python train.py --norm="layernorm" --norm_place="pre" --norm_eps=1e-06 --positions="alibi" --warmup_steps=200 --doc_mask=true
MLP neurons of a small language model. Each row is named by its layer, matrix (gate and up: input weights) and neuron, and shows model dimensions 165-292. Each number is 128 + 32 x the weight over its row's rms, rounded and kept within 0 to 255. Numbers have three digits each. A neuron's up and down rows have the sign that makes its largest values positive.
A block is one neuron, or neurons of one layer that tend to fire together. After each block is what it responds to, as a language model described it from the Wikipedia text at the highest values.

L8.gate502:146106074145127140112111146182099082116067204148183161146147126166082100176167120091100150110201072137118092111012163161176165165195117163129123067148159104163104173176124166126094149130138158160109106143119133108148049068136155132093095133176121118139128146099099107121143139184102151101165147119084138203101074103124130175081150076096142084135075126178102110181137158129093106125154
L8.up502:095115103142145170144135182125175142064196155166173133127172095074132174188142144164124119119128115112144110072091121110088154066142056128143166103121140147180220137109111170060149106105124179129129122084136115142121112123136055090163085159092139108096076111146093143113105108129142134131161114044157077151056161172139172094128161121126145141112130116107140151128130096186116126196104
L8.gate577:172053109197097099192143137119163091155115105118096113114143143135107082167129069173098138150167170146184133009159108148149177139157118132112136133125133187181155092107194146119103097148125122108122140181122102102125126110130091071183118117120086072116106146144098082111145144142104124130089127144083086146059156128155109086084075086116102059155067122107162160115177183149106106084180
L8.up577:156130142168113081138112064117094133088139097118068154087144111083109184119111114139071094118119153184166107145101097147131099115087113175151114090125174125146114196128123145135145116138152134078123099135154166111098125143133085160099163189131102168140110107092127184128108107162154166096116108135147165129172083071082166108104067095115131199146130165158137128152146075205157102125146
L8.gate884:062078197099105076086125131198151194130113104150140168156130143082103147159147126176157176117154102141115077112115122157131101133123102112102141141069130142200154114088128166113135162099170082127172109089054125112099134160104129196168100142107128139107144158137058125100158110113147103156100124140153114123167132121136180147093151191146073109105145141093101167138129107144154167105197
L8.up884:154088179127128134053119145095147145160027112173125097164088087089173146135058112134069095070150112167146060063141159136117130147183102141084201124074089168109072171137143134136084170081097090110142137122169127117099111152122123157152140104189140134162166122069152102115127077151151134100091091140107166114128133180132149129098126158142136140118160111146076135133157134148136141145155
L8.gate1200:168149112138098112140106080115067162141045126117112163061120087125136173121108135157160100061152097138084138187067176099108150120100134105059112134090108134103116126131071143103143039134135108145145091102112073190122088165112114171138089161047139164122067106054128166128133112097092098121136078095115175138155130095137224124181097150096123069142136140168150134144185112088121154157116
L8.up1200:144179148107108050087182067084090092141122182152133159133140110136151151146108168209057096114181147130121166093113185142150091162084130156136176128147125144147122133118131137176103136129126090128106173068132142159123118150138129108079110128090148114115073087128133135161108113112136164146162131159112195135128161129137126066132118126104042101239126140123165179196115107149119155106148
Section-heading closing markers

L2.gate73:145118145081132101136079032117094141143109130163107126073125163076127198134099162126106136117115092116130105103143140146084089108165084171090077090133074134174136168079143153130137150067167142089141088116106137132089178154119123137113109157123082104140115131072114103145089108170113124135148087099159135118176119142120172107130104140087115088181124153132144115159154080088154147114059
L2.up73:185150110085127045062153146123116138122125187107080081148123126169202110131117110228145121147135099143165135108152145109143179075137128130152155156161101169092171138182162156159109140088102133116183061157183113131163104076116139091117131115117140152178108176152167122148149109134121095122104133090102121122115131132158106164113140104106144072119170093107170232128139073136130103168171
Heading closing equals signs

L6.gate30:082108155155104079137142144135088202165153093142116144136052139153122163173141074152144148158134177133150130120164130076190111179118118106084139133173183124138122194074085171128085122132129143122093156145113124133108082105119117165119081140164108200158101180167111181136181113134147132117072087181140118080119185120126093116122116097155096114109156201087067122138086101143185154161102
L6.up30:167157112135118063172140124079143137177151097173109120160077104079099178138068117194147130127123152159160135123104123139131142116107106111098148028194127142127171131084140124077095136121127150136122114121098114145140054100127094117084131091120136144194101127144102136105061137180105140110086101121130135099099111102116105099164142107130146103107102159125114136163118210120140145180144
L6.gate99:154115095123126114134115127157111100065155094143145112132138094148153176181108142127165139134123144173157141126077081115162112160151087120147176135063105135119085149134111128128135137104109136121107131140142134128182066079074120138109176123084097173141143157156223112069115106132146085083063120105135109116087109142193116103105152146114154090194119094127121084188103183165127150058166
L6.up99:144112039226151155149119107078101116174146125131107099121123144069128124106138161154151142175140121087129149188123117076136175112162139104115148140131125166112157103191144099104121143157136107142132127087171116132106161141161069063132153129175102032086062111109118106235112145105109113138138081155184156120116093118084140072109160077136166102162094151136077142175090118112115177178154
L6.gate145:105093145149129176133145159037170158137126097088118144142180125183108153131139197080133131153151143135150092184116170124080148153115168118074071181225101119149180100077133118073113083149107156094153102083183087133089183149098125099160155178110138145125137150139157087079160094143095154111090115141123116127148094174116087112162157159154125186134149131136173077136138149139147123114119
L6.up145:178111138111099152136156178087168053156175109090148144146115125123121102148100165068140142171129157065125110099146141120159101158069124120099113126187167158140162039050155147117116127125136116156147148075147120145100168094107139108138066139136161073165087083135101082115164047128116132151118100141150120137175096106140089076080100094147092107110136142117155146122130123153126091156091
L6.gate196:152094137045080093188141169099146085169157132138192129106148168155125159137082150114151122043239104143202123171116122156101097125117146083093178111160139114133117128118147178106103133089124104132073128152102121156099101083105073072113129173149118093156158218104093146080185130172188151121109081079119087118129145148146078105155132082117135065153100125141104129176070167107164107189139
L6.up196:187131142138105065120117165121173181109156099131103122158089149087168127112188108041081102155150201111127133168102148140126190131137069124117130173124144129142158149155132073184148173128178158087165154061132132117102042117111168138094087096097120141145108121123149177163103157118099119117137068111116166175111109179101188104113127172157138092153094101160119149184159157132121139150095
L6.gate272:131113092132138112116127061161148155108141145123157124159171108092151136184116186087098163158080123140073134105154156129125101091118110156108215141163166150120139116163127141153127200103041119121113134072103130152068133049110144150121143187108098198194059148156136170107107129134114147101106097110131136150128090087174062066167144122176162119162153068165138141103122119122173118092119
L6.up272:152140108127099121159107093116125091150172122095107137153165120105109154175110173137124088153189111097164115142128047102102100146146171135084142097176136171136111142083177085153128174115147105131121099118163155092146109059080067104103164106059092137193186075075174090088095078104066149145082128149138145136132141102116146121128121094169148108082071084122095103108099172122132115132101
L6.gate528:175108113123132149147127059061133116136184090151122232164083079105157129165203148131101108079129113120163183108148104121098076124082109105079142146119104172134109156144148105066123168145138191160119164143122068114119087094101155166099120185133102177172112119122143179151119134151154137139106113128114091092169092165144121096099117068129085094134173141130102110143062098141151140136145
L6.up528:174145082187115166158195134158099143153166096094100199080095132120102100140067141120142174111153136166224156069110095170152097128208150144121178123114133145157149105092101099125181122126181121156097099124121096120104106124062086109144083136094146161132139091161076109103073070144111127121056070119110148126125121151167139075118171109121119133167126117084131145194136149068150162148164
L6.gate661:185101091084090165148084091124105144159122117129101144079158115082169109118090145121137096117161115107116068098104105137139171155116140158139113135184136171154086216122112156117096168156109125123134105058104149090117078141113114112123169135169142129097140108143138119121152131145108104140119123076135108126025107087097162125119082150154136135168071113103098097206095143140128137153121
L6.up661:145105114151089110141145159132147144170137122107135095117139192093157139096157121164130114123176163158046135201150135171108136141179149086186123113170182074117188130027097189087122116129096125118166139128106100100105131122146140058137165080153158152106129122140111145143125118150182069105129128074080117101114142168132153128155157172170137115170199105132176128105150180136079143181150
L6.gate966:157195096156057124178117188136130131090177080182144155125153130066174061127160091119189125108179166175132196093144143131102132119134105119101165138138101136132177155165133139127141156157189145109080161086123114133168135077106134046189103135126114174141079124151166139166119115097162080130121146178139133124125120115138145092133150048180111108193115120116147106090123089074103131155109
L6.up966:169156106139115044136184113068107134126095110175112136159118185140079127150155116136142102076148124142121145090141156113135192148113101106112117111099130134178163156153128094179167133121158108108071123112084143122146129103109105087160099160125099111147168153121128129112127152146139100114146168105126114175181166095127092087044164122111121097134177143163150056152117130124091064132124
L6.gate1259:091174074067144195121168127126126146168128125191122146145190135094085155219178171083080118152149076163163130134117087078139163146129131194112087104140089160099183130099104182141134137135130178207108111163187139100061128129132084115191104147112105103116112162156149071122136058095149100159122065109152127108148124102138123159071169124135061204124128202147090121140101164184106110136138
L6.up1259:137138149130136172152093139174140146131135119048109084132029127137142089166057155077121093173132134071148148222134094139092157108100122102177108098113130130117140179158129109150082151097174076119116130148191104159092133067108115143183078084145117131121114151139106165118165066144162136127148108136149136136099187109167147065082081088131124134140145111147118111125052076161114156099186
L6.gate1331:091193081168144111166094104097111158189129159139152144134103113128191110100116180142128148114156126092119149078145155160125135172116107119165163119113127127195129077104174128138162151105166134110139112171153086185061123069146089116139123131106161095135077162148164116125162167207166133141150092083128163123103068159131182095151160151199106100198118085138067090126123130090124072116150
L6.up1331:099173075141113149148154160131156150103179163039119089141170128093162174122114107083135132166131184158090149168119140117109120158161096046146173109154168143158130111114117216201110091105081159114122097144100152184112107106110170188141130166111108107104113092174125136071121133147132114174126102145134172156141102151135149088159157100157044140140166126125166150119102142133212115156148
L6.gate1388:131154143168072145120083140098142139152118112113144134125140113118165136173137144123173160136112133183121185084096120144131097089093106139105108122177122102148112158143168135083104138095120149131176132119147131112142094145100157096141159167086123069121112157096120112097159172123154054150154092115126115184160165121140151111062134118192058097143119152114117105129053132131131145173135
L6.up1388:156131150134129140166136097117072131148159163119052158145101175088145094094119088097119086117152144089158131128191166232110103120083134135088133119105075138105160141125082158084120141138129147165064118129065125122093160126063200159103125124184060130065128135112135138136126101123149120061039101143128145137087104153153141137128126092148116102148135119105150135093106134123132146134122
L6.gate1468:126120101164101166164136157083106147161159148119081153144127122101120089187113173101130084160167099060119150141094098110113167146106146118122122175094162092101092166074174134124144125072140114089106121118132093176096189192153117124095157077169121099143072123151073193153116122132085155102148154095158147114124106158144113139131128128114075210072126159084100122161104137127172181066120
L6.up1468:108145080148121152197171136089079147099073187153131138075120087143129136128083121119110174149158084142105092125111155175129123170097180104147144183149161131149057077129091119088141211102113075144174145092118131121068168173127149148152138170125173106106133115159104156086132066123129099147141062131130139106117105116064104038147138096147111106092176189067140120112076062153107102098142
L6.gate1510:112128192153107123166110158104132109179156106085069116136104077099117122123136181154063085149092181122120115127090173094117134115085103074101197132057150082148158140099097156107127125118160139182134099094168144073057072106167075160070098137143120138139144115126118148120130105124094115092130137143229150123106085131057135157147093126200107119169119117128072103145090081081147198087134
L6.up1510:147133094183102126164133175101102113146166097059127047080187141130107182125078114148129099126097145111111089172050186076127146131127082114162157086172133157238158119135112187090119088116161088176120140134201117126137072106119062141113117146116088115124141120141110089151169154136053147098082071094170139181167163118120148156103118148164120128087171151133133179124111110163081149098128
L6.gate1933:136163122145061071144145148154136142139151170078133151194105116155151164144130192163158132156155146174162080092086158145134091163148096111121170120115120105091179103060148144140121106142117085184132093090143079108122063138115111068113098044109147126108127121116141143131143100167115161184105077148174180100141100103152130083180112090189090104161141152144100136127131107136117126096144
L6.up1933:073164098131152111083127161133150070138151198125165137111108120117106082167116187170120140188191145174145129098150152138094198188165139080144096123066165146067111130131150127098175146069171136212177081111141061100084128098094161092138123084147119163126150161154179137115088148159097107143086074169115158102179072168189119115156124152143050149172098128113104118092137126113175046190141
L6.gate2037:127177092159134115172156074160068150148127110121059140131165123151157109136075157128060124120225112166066140151128148110110134099141123106123135141115130122131078132109079120153159106200165099145128085118049153109171038133116140113160065142132102142128134116121133143124117117125156123114201118060078129097131163111120083106115107131150098134087120109140089118148162167151110106119135
L6.up2037:131044108122120103121121124127138162181165093115180083189097160191105132194080068133117054155129094107075111116096159141118168115103147120152141099165104127119115182155129134164115189144166157141126084109140125105116080123083122102097106024155081157132078138140148110100177123184132109152149163159115129100110151134155099081142131120133101103155104109098112153140118151110140124161110
L6.gate2294:135122101132143200182187101114119125160135136084147130133104145084165161114170165124190087126104086149129091073183127157101134169102119075149138156082144107151148137119079093131130152187164102096088139117125173124157161081110147093142163146130137169122135184129149206127147118147098133044117017139092101165122102127125099159169135090147154107077132146161131126123092103145128155171080
L6.up2294:118110118129125108149162128103144152125115163131117164112183165127144164158092149119132159101117125097104132129131116189142160108204098129163107108154084106160159200145121108148146184085093159139089107124158150097066132092159109088114118170068041135114120152095082107144057136208125144102156111103109093127089155162098109078079154099122141153185081206185122065118146174106088101125178
Table cell separators

L2.gate158:139169145129083113177061150087142110193159090083134135076208080182137119139056125136112160132159081089153086042149111159077114151114118095124143115092129173127105148144098120107110159144071138154075172162091072158142171078188126119122148127089178144198122118162071159148145143068104129116156127110151104162165119126129140102179127148162118137101067103121139111128145142143158104063108
L2.up158:122112135109120116144135149158151148127137089091123150106130124170199113096108111102128143160125124180145095158128107093071172131176084191066091103099142116141162121141085119070130105125118175123168142141105156104146124050176130086134129145119161158150129087127102121106087135163104169172095101108101141095126138079173126133163151123195136120087065113141093118119143058070143097171089
Table row-ending pipe

L8.gate539:122141176140142167131148162064135077133173113169109112109102125155173167122119183119120076098129121120124149159149170167139129185108196115110155093068175163140156132123176077110106140134117131095160111139120141148228181077151127130105128124165141106136136185112128141087184158132086107149104115166087126122165082234122109114124106112165123149102154152120119145130130157131151109130160
L8.up539:088125175146102129152160098054138073145153087055072115186129113099213160131119144143166172148135188127174118128117122115146107156128120133131183094125169182150137123126125166124156163119167143105128101147089189171192107087170153142106126099080137130103145181192103092102101118113124152120146090123139094178141146125188100131135156132177069118157148147125057110084134164134103118104120
L8.gate1115:126112081136121144153085167156125117141142187153097081132095161111196078130125081161148086151199148136135120105104136103114129148158134103127112141118172068140087125071173152113085177157173118149121081129119142139074087102151142172135080123080058128110104188107144203154157098104114128108094154151096186094135162122102109095124106132109113152157053119164131118190078142145124161069143
L8.up1115:230137127144109144121108078087100087092144174143121069145111157130113166138153135188114131184175168132177138133169134138114151161085125060122142169132159113167130100167161164115086169114141105173122115184105128103086111132124097137129120128140082133154130132175161084188127099154110128120105101152068157122109135093104099053136113097108092144119164131147133127140122218140074112130155
L8.gate1698:108153067117093147117137102171098092141110077121101094184166156121095145149163115122074094108187171188137116096102120125082099125142146128148163125123153141110145116199143151130122122161094100143075176096127134121069133114145134100178150131188153070071105109115186184120170120119198103139217106126096083144152135120101146143105085118091142143134122166160117135113128137158154130097147
L8.up1698:098146068131097084125194144122140149148118147105136154114100079073186154135116107125015153132152125185200143118108138101136133101102110173086114169122142128147174124156093160161124099155118150101131094104146190105103094122097138110123119089148131140085092183154105169167154114082104083101156131119177131144159184113160130157081171110127117115148124138180069141138154130144139118145097
L8.gate2199:102205115123120088224188120116079109108119131135139178130150125143126156152115118124182098148138102114104146183152122127119157145104136145122131150159174117177170089089203120106142111147132067140132136132142106116156103090117107153178145056085144110041100119091130114146148081121123130163182114091127140126134140158154084185123095151110146116126119126160129141179108119082128061107146
L8.up2199:124148075143106150131102104068157094093156095109130156154134122070089183131124155130143106092152142077079196135139090105136096095044169087127123107147140102165158119173140115142078154098172158108147152085132082076098167078060130075116158206045087152106110121138175114096063147143087129171120088159107155123101136074146124061116069113136086163177104100128127156153130157117123106108147
Table separator after numbers

L6.gate735:115131104127130075140092118123181070117156155100108199119155151116081104123096132148165147115099169112099146160122140190128078142140124100115165148156125146110154094135139124077131091063153132136106137101171073124166143121146138157107086116125123091104140109160102131055137142153151112118179169087096141119058127143094072125076160148150186142131133128114121076101082153115172105151152
L6.up735:078067129078180120108185192199136146151153119123183161131168165176141099122181103139120145162131120150110130184106126148072019143063057161177127167113163157186050189106120163122083167140147128097106183124117145115125117145131140102108110132112122096191132154136113163124097128109140167125152171118129101042177172093186106165087180139151128123151117128098110115111123117193128090111113
L6.gate769:152067117109081186111128126132124155139171154110209147124191182155129103084102156099148173129132179095137098131110156134140135124066067107122100141153136094152154151093125136128157120184117127107112147148146154113133144122054151213142139144140104096177165157161144188134182062073058141130097136116141136143103185128163131140180198135168117115163114136130137130110150123107123075083107
L6.up769:105112102131150185108113173042133151124122186117152187098113122111094115108145170076157118119129129085115053157161123161134147086118118123110096119135105089122130137120151137143111103126130126141117185055122154136102181127128149103096159189117131085203139137116097121108173047082081162109093104101146119153131084072115122083097117125109135126153167112119174129099142092083164109087176
L6.gate914:068130126164133141117097209139095121143121131132151118083062152067110144086038171187139098124110066151077139129147150113164120145161102118101112138136179124190197166132101173093199139124149160124079159101106107136099126143121089164120110082078093191159161148122166191158139091140141147086081107134117094147110086138120141121138083157057089169131160134159174183155120090075137165126191
L6.up914:155168166106115148105123069082072095125111094168161103139111073105135104088144130130133076081123143180097122125103157128157167179125090072114174100128131162115152162137131142078191113093151180159074129158083065182089128127172173124105142150161103087103144139167128123165135075170076097122157125180106095192143138116165102160140106168126120092147118049130125092153162115163112132146147
L6.gate1096:144147124140152121075148112063082173108075107122088101202138111124167099183050184172096099088099117153159138073098125166156101074081082121143194110103077140161118156114155168133094164084145150132147118156098119149106139099133148117111149158120109097069144090093111164197155088126111136130140113127129092105167119127157153136105121163132134111092119118161110085145076121132157131144136
L6.up1096:159087136213127090099158111085115194120115098156101119124101123109115082139104109108149061133079079175140124168095149151147093185111097059118098085129102187169081133140146122102093179097151077158096093107178099160147164128124142120094189146105077141088119138158111098150155077210110095139129098135147143124113133084138179119091103113102102111153147049160146145146171090127107123133133
L6.gate1115:108103135144115186103119101093133161134152104123111130122136137111102121090133130123142119180113119127110102126138130144107096129092052138097192136067121145096135185127087110130078165113154153143128100163196138116095115066132163084133133158096054126182108124168098122161158158149074092143159136178120122094140080138140146047188176133104157098118155150139122167163097112126145153161140
L6.up1115:118194116058099185135094131173094125149108175159158136134109100111156127121100103128143125165126126158118128185180120107095102113078141137089145125097124107106137089125116133156175146101142095149079107090123091163142153141123139099109153197065129102124093155103156185173106082189122130104128168199096182087115141112129133134134165090156134092094159090163181181145166158100186131124128
L6.gate1202:133131152111096149160130085086133133179113122174170088146157126155101124112107178071126162108139130124106117138092125127145112126134138151159116191106107116171121100153080107137117158114128074161128107168097185114087141183160091149132126071129064077094104173104159138166150082125116197134166108141071143154192138115145077126165117120124135161156048127109112172104175134145092080133101
L6.up1202:114144168094166138130118128154095105140168111113106132112167089125136158158102092140119122075105163107070124115091186114172175107105174140178083170045099135160129131125093151139112157148093101107131124137120148199139105139130129142097148116138120087195131151151122161072155126198125137063151120046202064165132110170094031084083152116128128145217122108127163145105113148142106141122085
L6.gate1292:078100144078083142106080082124140086160079100123117119138113154104201132092139115092142149145190153163084072129126111089187105100095161095192177095178110124130063200167085145157152173144173069140122145112110142151110106173110053096102152108110082125127152148114114135177113155151127125134120143159067099153123162082188150121159146123063096115116127137204094143139101124164145074107156
L6.up1292:129145165107132187112082084119158103090107153151072110155108135132152099096148143129102149146207085135172168129101128121105126162155147166146154148164103149161118163190127147114171114093146136158067072073164090117134115075111096155126093040158135136152095127110107161157126130142106117083166121144076094129101089162161164126133087111118120115140097178118142140090188116158184092132125
L6.gate1397:106120115138162143162145218122110117107108199086160103099156132127206159118084146133115167113106100113097082115092145111119141136097216141126167107095107059164133112104180156170163097108070093124094125160145136170073166136139140138166152134112107118144123122155099159110108099128096157137125113162138096097100144113110104063134125114119121150144086113093118168119106149169144107158154
L6.up1397:134132115114137136074138091110144228149118104075122123159134185139126100080149147093095208111103109139080135181027119147157159129111093142161130156099123172199179066140174075177103156128130166068152141153110173144116129165164114121097166120112148142149171125077112100085085114155145160133099123158128133134146141130087122155091101150099127094132115099133153135135116123159117170183098
L6.gate1408:126105124211132181077089078106135167157087135099162165173133159094146082128113124166148122145088123125129147154171109103160118066130113116129089137152135081214139159072076133119125127142109109097128143177099102059172030166104157139081098134096124101114114169121140176188165109162123162148062089131127141134056105099050088172126125083182109079088102110124127184151139137164072151153189
L6.up1408:179137152116089129125130153137097124129140107120059151096174094070097164091132167169137122214176090139095105156160098151160141118152111116073099139143118203136143155067185113095116140153139146151116100166142121143103168101098132106094156135133148136104127148150109144150096071189157148112130134142055065163132117139113118120184138096134111090110102128151105103139086136108151118183150
L6.gate1701:157148078163136158145176138115096161119102130067096186163195120157133107129154116145126147104068129083122076142077125134135143066078168093062130115123115175178112102156127152197131158196122081102080104133049157119116171096134155155135108105171136138162130115128167117160163080091136185107074139180153142106071111158140165110116094121133131090198152076102114082140138083137128084099195
L6.up1701:138105125140114157131125145097180120186075196088131143122152184122120116138152104115142134085154130096138046144107138110132157144117126113114071137178100197172115142147117139191118116158152162136113116123076126171135162164188194104140145175139125115211100102132133186086102141056072136114071177145069168146107165125124113115113146129140183083189122131141096114107120143133177130141131
L6.gate1709:156083108145145136112072133137147122169112126080141183152182065109128076144083177152159098090147106108162169146129155136123146110112060085138101134109148124122115177125075115147127205168128087173144089140127156143110143189071119136099123139035091175154115152130112121151141103176139114123147113164143107093105124112099142119143133073163147091097117096122160103091122133131136137189162
L6.up1709:081138176139118045146126150174152128108066200101140126119112127126134140107143141150098129098115126119090116115092163111117095141105092126164149106164157156136139137085134129079076116142167063091154117147207055153200174129162105143107103153092150122114141119146131113146098085165144097105165162118083140116133143139146109129162172102202115112063133145155132118105083097162121125147156
L6.gate1836:145126080171157143188178120114104111123114098158117109115113118111138146102116115142110122143109089115119124165092142152137149121109137089116153173107135118184086156142081143135054198143169145083165161144079194096168138170165135085126087146119143150151146151187127179063105154067071167124155124135129093132162120134177145090163160053140076123162138129142080132102115153115211107151138
L6.up1836:173138120131141169138134189123093105183150107111096102083122089152140158131182209103100148172125145104107079153103169135134129150083156153064047105110075177144144156129098130104110098193068142198107164136098164145124182096119125113150090183143148132147174076133138120157146106130064133069156122106100149163160096130151071085137170120154139052180134142153132064136101104130117122151146
L6.gate1937:145133099207132118151160138137146134126134072183096146155140167129179098135109079174134166072093137096074130126148121136146164106135146103114181073116138031153157162093129146181162105113063139159179148149136129127109192082119115101141099095090137044172161136138091160205085087074103121072128132131185200106105114168109162120074113121122169109102136121100116114135092080116108082126123
L6.up1937:105131217180185162137069135106125149144129158143115120115125134124115180159140134121129121095179121137136118155101171110158116108108099139140051119136108088185117167076079138090164206199128162161141121135139119158191135127140120135108132088121085093111137141154169170100147129134173111116162155163141120091124160134153086139079072073116130119123114143129134175152172094134145108124101
L6.gate1982:174113099118171095102139168128135184113131118175103145147088144133098123102133115162090177133165082105121119086113184137186125106097129110133135104117137169127151139130166108088107163095114135185096156118192097187118162144052128108125139165102087105086130124152161117161146088143146089105169140104086140111130104100133148166134109141190084121140159075164161132142083092086150128145100
L6.up1982:148134149171097083063147079094096199140144105157111086175192195119159167081135136067152071129109106161158164102182115071168114142076100165133164130110139149187117159130147160081072154115172123098145156093060093177113186106091139139108173142133156107091131140107089205107131084159159143139115152090099140151138137074105161124103134108151176128111112059192122112165177065165132142186063
L6.gate2226:139156158161151130130174121122141123104137181116108115117075139125126105156135140141120153120158185115071118079193151108203043129141166095165095129160120083172106090112138130101127117096133080102115096117119142166091110094146124112146138137100153135152115157143118079181173136190096156125163172139140116150045061097099175142086157081122157121178130136135100106113097121136100127143090
L6.up2226:173205125152196125142140113097142086105101135089091103125083150123101108209168080134120175120134128138048146094156192151124095161083173133105093149156139115151120098141108116110143148047106129134125097132170139121086124080075154145155122129095200119177085101151152147085168127161123149106145188130157114122066099082083148138094132103123130083145107126175069118064077131148117076129083
L6.gate2280:120128102082095097079109130094144139175149163152152159090165146133087143142139072147038085164168142171083108154057119108073129129186115165106145156146094090170093195128139027102103151149190184151196124148100213192154104167165118087172121160140071040125132121128115087140132101127113180156099144145181143153091167116133125104133132108079134069084145158134177152135103127189079117119130
L6.up2280:171154130128118128116143212134126072092119186134140105075122056154145104152108111134143141157161087164164087145154110158162115124110132133110123133131091116097087187155142170150087160091180150126127142149121085132190131088174228111134142123160168100111145123124063157140150115156142160050164189165085109101109142144157074105130186126167114068154134089126179161131093120140132128103185
Heading closers and parentheses